config.toml
parallel_block = true
max_seq_len = 1024
dataset = "wikipedia_en"
MLP neurons of a small language model. Each row is named by its layer, matrix (gate and up: input weights; down: output weights) and neuron, and shows model dimensions 464-591. Each number is 200 + 20 x the weight over its row's rms, rounded and kept within 0 to 999. A neuron's up and down rows have the sign that makes its largest values positive.
After each neuron's rows, "fires after" lists the tokens most often just before its 100 highest values on Wikipedia text that the model never trained on. A number after a token or word is its count.

L4.gate1933,200,172,177,222,206,216,201,181,190,228,260,208,185,217,197,190,231,178,190,222,211,216,227,198,199,184,210,178,197,180,203,189,228,218,198,216,198,215,177,233,208,212,193,200,211,171,244,210,221,203,185,219,211,183,250,206,211,179,205,249,224,200,190,198,163,228,182,209,180,173,204,196,199,213,171,169,200,209,190,212,183,202,186,189,213,193,235,227,183,194,204,218,211,166,211,197,279,239,176,209,189,225,200,194,207,238,161,220,183,194,220,224,177,204,198,190,219,165,206,172,180,193,221,204,182,224,182,168
L4.up1933,225,168,200,181,191,203,211,205,229,194,194,229,220,207,179,190,201,180,221,185,203,223,171,202,206,215,214,193,211,203,175,196,209,211,194,203,187,191,242,152,179,206,203,212,180,193,213,202,211,218,210,231,209,208,224,227,176,227,191,237,207,221,193,205,191,202,188,189,202,207,180,225,181,177,180,201,245,199,204,241,188,174,180,201,230,197,206,191,164,193,224,211,202,165,193,221,199,223,227,203,193,231,169,212,203,212,189,155,171,182,219,183,182,227,166,198,208,205,193,189,208,185,220,206,189,250,144,196
L4.down1933,159,203,203,227,212,246,183,198,210,191,225,177,179,200,205,192,232,196,178,212,168,216,230,200,210,214,221,180,176,215,198,203,206,217,201,197,211,223,171,224,216,191,203,191,228,169,205,222,205,171,177,185,185,186,223,201,212,187,180,192,191,206,220,225,181,183,184,182,185,171,212,202,202,223,191,194,208,192,204,167,177,186,210,177,200,202,204,208,247,208,205,199,200,193,205,213,250,233,193,159,198,195,235,198,180,213,201,240,212,223,180,198,192,169,202,219,203,223,215,185,206,193,203,170,200,181,216,175
fires after: "201" 25, "202" 21, "200" 7, "Atl" 5

L4.gate745,224,191,173,199,220,172,243,213,216,200,199,203,206,235,173,202,206,213,206,197,173,201,156,184,204,212,191,190,172,221,224,160,231,215,239,201,219,217,169,192,196,189,217,215,193,183,184,182,194,173,187,200,210,166,208,208,188,180,178,191,175,212,194,205,237,163,176,178,185,221,217,188,210,237,206,199,208,198,170,175,196,196,198,191,201,204,210,163,225,205,183,207,202,264,227,203,203,213,199,188,175,193,201,188,225,212,165,233,206,194,218,193,209,216,222,183,194,217,196,229,221,221,175,193,195,195,228,221
L4.up745,217,212,195,198,179,160,188,192,226,229,202,191,197,208,222,192,201,227,206,194,210,195,185,187,212,186,203,181,190,192,217,181,221,216,219,217,164,174,178,226,169,175,231,186,192,192,192,216,196,202,182,199,226,184,229,190,180,188,186,171,182,222,201,190,200,174,197,188,201,211,188,188,185,256,209,171,195,206,155,213,197,172,202,184,195,192,186,201,185,152,176,203,197,239,215,190,212,208,184,146,218,147,192,191,204,185,219,196,227,209,201,181,212,232,208,193,220,220,199,213,237,213,228,228,173,215,233,177
L4.down745,167,218,215,220,151,202,167,183,203,207,214,178,208,188,219,209,227,187,195,235,190,192,203,191,203,204,205,177,197,163,169,184,172,237,179,204,223,192,204,173,184,206,191,190,176,177,212,202,205,238,174,214,202,219,198,197,219,213,198,170,229,198,235,206,180,217,212,207,181,189,180,186,187,187,204,166,218,164,228,214,188,150,194,198,206,191,182,241,188,187,209,226,211,169,185,215,234,227,177,216,225,219,176,195,199,179,286,188,230,209,178,188,178,222,178,192,226,226,196,198,198,210,232,230,179,174,214,162
fires after: "\n" 48, "az " 10, "|" 4, "==" 4

L4.gate708,193,243,194,193,172,216,194,181,186,185,190,202,184,208,191,214,210,189,187,194,156,215,207,190,195,210,248,209,196,226,190,169,172,161,205,174,234,209,224,181,227,206,203,198,199,211,191,218,189,180,183,242,179,195,225,204,159,184,188,189,190,190,214,225,187,211,192,210,157,203,184,174,204,190,204,173,179,191,203,225,183,199,220,223,167,208,199,185,192,201,179,221,204,223,204,230,213,189,181,196,188,189,175,195,205,205,222,176,159,176,205,193,203,208,226,194,156,249,243,185,170,177,218,218,198,192,166,201
L4.up708,183,243,201,198,171,192,212,231,184,176,220,195,235,190,245,197,226,198,215,206,175,204,232,238,160,193,261,217,222,215,204,192,200,182,192,220,174,178,191,192,171,198,220,204,192,209,215,240,207,210,234,220,188,184,197,174,191,211,191,200,209,217,180,203,243,183,189,229,188,188,210,190,190,217,229,220,194,178,192,234,196,196,208,218,153,175,195,216,221,183,214,224,188,178,212,168,226,160,191,192,228,197,195,189,179,150,167,199,182,176,194,223,201,209,193,213,199,221,207,205,214,177,208,176,188,232,229,198
L4.down708,186,187,216,179,234,221,177,170,203,231,212,220,197,207,185,188,172,217,189,177,221,198,202,221,228,190,184,196,169,187,211,211,203,197,184,174,230,224,229,166,199,193,196,196,202,172,233,185,191,185,181,184,211,205,177,238,209,225,225,213,226,182,214,214,181,227,193,185,197,171,186,194,224,198,218,190,229,217,188,167,188,221,192,172,232,201,220,216,218,198,197,213,215,254,191,254,196,212,213,174,177,180,195,174,195,235,209,216,214,169,230,201,184,168,232,181,162,212,227,149,215,193,186,219,217,183,209,198
fires after: "201" 18, "199" 12, "200" 11, "198" 10, "194" 6, "196" 6

L4.gate1654,216,172,212,219,241,164,206,211,190,214,161,194,188,228,181,166,215,241,199,216,210,210,215,191,208,167,200,232,199,154,197,185,202,221,218,217,226,228,200,187,255,198,173,200,175,217,154,185,184,188,214,198,187,179,212,204,213,203,188,189,201,176,206,178,206,179,181,199,208,184,210,200,179,184,199,216,203,224,208,213,175,225,200,195,205,188,221,177,199,188,194,225,197,256,210,213,195,158,188,191,199,198,170,184,223,207,206,184,217,237,209,197,194,215,234,199,219,187,200,162,201,222,189,201,200,202,176,207
L4.up1654,247,189,198,179,196,165,200,236,205,188,181,230,216,205,222,203,234,164,212,178,211,221,175,252,207,160,224,205,198,202,195,199,195,175,210,207,194,208,212,235,210,193,188,212,197,194,203,195,208,237,166,205,186,170,203,220,168,182,202,204,217,192,249,215,164,230,192,194,213,184,221,214,203,207,202,177,188,176,184,197,192,189,201,200,198,187,217,164,223,158,222,239,182,209,175,206,194,202,194,181,237,189,183,163,206,209,245,179,219,242,213,193,195,190,208,167,186,175,203,206,222,226,208,202,201,215,213,186
L4.down1654,176,203,213,221,211,212,201,188,207,209,194,199,227,210,206,187,158,192,204,199,235,196,208,177,207,229,178,183,195,192,199,209,188,199,173,187,212,225,203,185,208,215,168,226,166,225,221,196,231,210,221,212,209,233,215,235,177,202,221,177,198,178,171,160,253,204,205,218,171,222,189,205,178,203,209,211,194,205,189,204,177,194,192,188,188,183,199,266,202,189,204,200,204,222,196,238,178,195,194,182,184,188,204,214,194,162,172,243,202,183,213,203,229,213,217,229,226,200,202,194,195,224,201,198,186,187,210,210
fires after: "| " 38, "- " 17, "==" 4

L4.gate1499,175,209,202,206,229,186,211,192,179,215,172,209,208,208,229,185,232,271,241,185,186,196,197,201,189,179,229,217,195,219,212,201,189,223,211,172,237,220,228,211,186,186,236,195,174,170,217,201,200,194,201,181,163,224,213,195,165,218,201,197,216,221,233,229,196,215,187,200,238,194,206,249,221,166,236,205,198,180,189,153,220,183,235,212,176,205,171,187,189,201,166,205,226,181,219,214,188,204,240,208,208,216,191,214,182,176,203,161,200,178,187,205,196,189,197,220,231,183,212,190,214,210,165,215,203,205,180,188
L4.up1499,165,230,159,218,228,208,209,203,175,203,203,206,236,205,233,197,186,245,236,182,203,194,207,197,228,167,234,188,190,191,191,199,163,224,203,195,208,202,200,182,163,208,189,233,174,189,204,219,199,183,183,180,155,216,204,205,176,203,183,198,185,174,202,180,203,210,183,187,204,153,201,224,218,195,197,194,201,176,199,164,203,192,219,230,164,214,214,187,199,178,168,186,232,221,172,215,189,214,217,201,207,203,201,203,173,174,170,201,213,207,216,176,169,187,232,236,213,167,212,184,248,200,159,201,172,183,212,224
L4.down1499,206,186,160,188,226,212,222,212,192,186,204,218,200,206,186,200,184,187,197,187,211,215,226,194,205,196,172,175,186,201,188,194,199,167,204,192,194,174,201,176,201,202,185,225,210,198,164,211,190,184,195,218,203,207,201,205,243,175,226,197,175,175,187,168,180,180,186,180,197,191,176,182,184,196,179,217,174,193,195,215,179,203,200,250,191,185,238,214,225,221,223,158,199,229,201,216,206,217,187,186,182,183,229,209,207,181,170,250,216,219,212,198,185,210,207,217,192,184,214,202,207,226,208,203,181,190,220,227
fires after: "==" 26, "- " 10, "== " 9, "\n\n" 7

L4.gate812,198,222,202,219,199,200,216,185,215,191,186,173,240,216,216,161,196,197,198,243,193,208,200,183,155,191,238,192,202,214,197,177,206,213,191,211,177,151,182,226,211,195,197,222,186,203,199,226,236,213,220,201,202,236,208,183,182,184,183,236,233,228,211,202,201,216,195,183,183,193,195,219,224,213,191,209,196,205,205,190,192,171,179,217,221,206,195,221,177,210,185,225,209,213,242,200,220,229,220,173,175,176,196,202,214,203,218,174,200,194,195,203,194,145,203,222,199,214,223,219,182,157,177,254,164,185,185,168
L4.up812,178,155,204,191,192,171,192,197,191,196,209,194,186,213,219,187,178,201,195,228,239,163,215,206,164,217,246,171,217,198,210,188,180,205,245,203,170,204,211,200,209,187,202,207,179,200,186,201,227,213,182,199,208,223,214,226,235,189,223,190,184,252,181,224,178,191,205,183,179,186,202,244,191,190,193,193,242,189,207,210,179,204,173,189,238,228,219,235,169,199,197,208,218,174,231,154,209,233,184,208,216,183,189,232,180,224,199,170,223,201,195,195,203,175,188,242,189,194,218,201,233,190,236,195,231,228,182,208
L4.down812,205,200,189,218,173,225,176,174,195,206,204,219,194,182,226,189,222,185,185,165,182,236,184,179,228,194,194,243,190,193,192,196,208,209,172,185,208,220,208,146,193,186,184,201,205,196,193,173,168,211,215,187,184,161,177,173,218,222,211,189,167,172,137,198,238,208,160,224,218,179,191,195,197,230,181,212,208,190,214,225,177,213,188,202,179,174,184,166,211,213,209,219,166,185,182,207,207,205,201,182,199,217,194,171,186,200,182,220,191,198,246,213,177,255,204,185,182,201,230,205,198,222,196,202,191,213,179,212
fires after: "\n\n" 35, ")" 15

L4.gate938,170,231,187,215,182,230,183,201,193,204,185,205,206,185,184,199,207,199,174,175,210,228,197,201,236,214,212,239,174,182,218,197,239,180,220,192,178,223,193,212,175,176,201,216,199,171,210,200,226,211,228,219,166,188,166,242,209,214,176,221,199,227,190,195,174,193,206,199,225,201,214,202,230,219,198,203,226,185,216,212,200,215,220,216,176,220,177,219,185,193,169,182,192,184,207,172,177,173,245,199,190,193,203,204,191,154,209,210,220,201,196,199,182,185,222,237,185,176,182,191,220,192,222,190,213,196,196,197
L4.up938,182,220,174,189,226,183,215,203,172,213,188,208,222,186,223,191,184,201,210,239,186,197,192,231,230,229,188,210,212,219,240,194,217,189,198,207,214,161,178,209,190,195,193,206,196,205,201,188,217,195,241,227,194,211,225,185,211,179,179,206,193,184,202,216,228,233,235,213,221,220,193,242,196,219,190,188,173,185,226,179,208,190,209,211,167,209,202,223,186,216,215,175,183,189,209,194,217,223,182,177,217,207,202,191,208,186,194,197,217,163,182,202,204,176,197,231,194,197,176,209,248,187,200,192,203,193,216,191
L4.down938,198,178,212,214,186,225,208,242,207,188,243,199,194,160,202,189,203,178,168,215,194,185,235,173,224,181,174,166,183,207,214,202,186,171,180,212,164,222,214,214,204,210,200,181,215,196,194,202,184,196,195,176,196,169,202,216,206,217,206,150,191,227,161,193,194,180,166,172,204,170,192,209,207,205,230,183,219,214,205,177,236,175,232,162,210,185,214,173,220,214,190,235,227,211,224,223,182,212,228,196,158,191,189,205,180,213,212,184,237,231,197,200,186,227,234,213,225,206,216,200,170,211,163,211,205,185,201,226
fires after: "|" 32, "." 7, "\n\n" 6, ")" 5, "- " 5

L4.gate242,180,178,149,215,229,207,207,216,168,200,196,181,210,168,200,197,178,171,194,196,195,186,211,165,197,192,240,189,194,205,187,200,218,206,191,170,216,185,219,215,222,179,185,206,207,209,191,205,176,220,201,207,198,232,212,199,181,180,195,183,204,189,237,201,199,213,217,167,211,183,208,187,253,175,198,175,198,194,178,208,169,203,183,217,227,197,178,232,211,195,209,252,198,207,202,203,180,194,191,198,186,196,208,227,176,214,209,229,203,206,191,217,214,190,230,165,196,205,207,223,194,188,187,185,217,198,168,172
L4.up242,195,185,225,220,212,239,220,238,167,197,192,196,220,165,195,193,186,180,195,195,220,189,197,183,226,167,223,202,192,205,182,176,203,183,208,193,201,214,221,196,195,194,185,187,207,200,221,175,167,226,194,191,155,221,222,209,191,219,175,211,231,176,218,187,210,217,215,201,201,211,177,211,190,189,200,152,203,190,188,163,163,213,223,218,159,230,187,243,207,183,182,224,180,191,217,218,188,212,188,167,193,211,180,225,152,195,230,183,199,222,198,220,207,200,209,203,210,196,176,221,190,202,195,219,167,213,194,180
L4.down242,193,216,199,224,201,213,211,185,181,168,206,189,246,180,220,173,176,230,176,217,210,165,218,191,218,167,187,199,185,223,178,168,165,189,217,187,214,189,184,176,215,194,188,246,183,168,179,174,164,207,221,228,228,186,180,198,213,187,225,189,192,178,211,196,204,206,193,174,199,221,170,227,200,176,179,173,154,213,185,215,151,162,221,221,210,211,219,198,206,214,151,216,197,204,209,232,187,215,227,177,193,153,203,199,180,184,184,199,170,215,192,215,181,196,223,227,224,199,196,202,192,164,192,216,190,197,175,203
fires after: "- " 76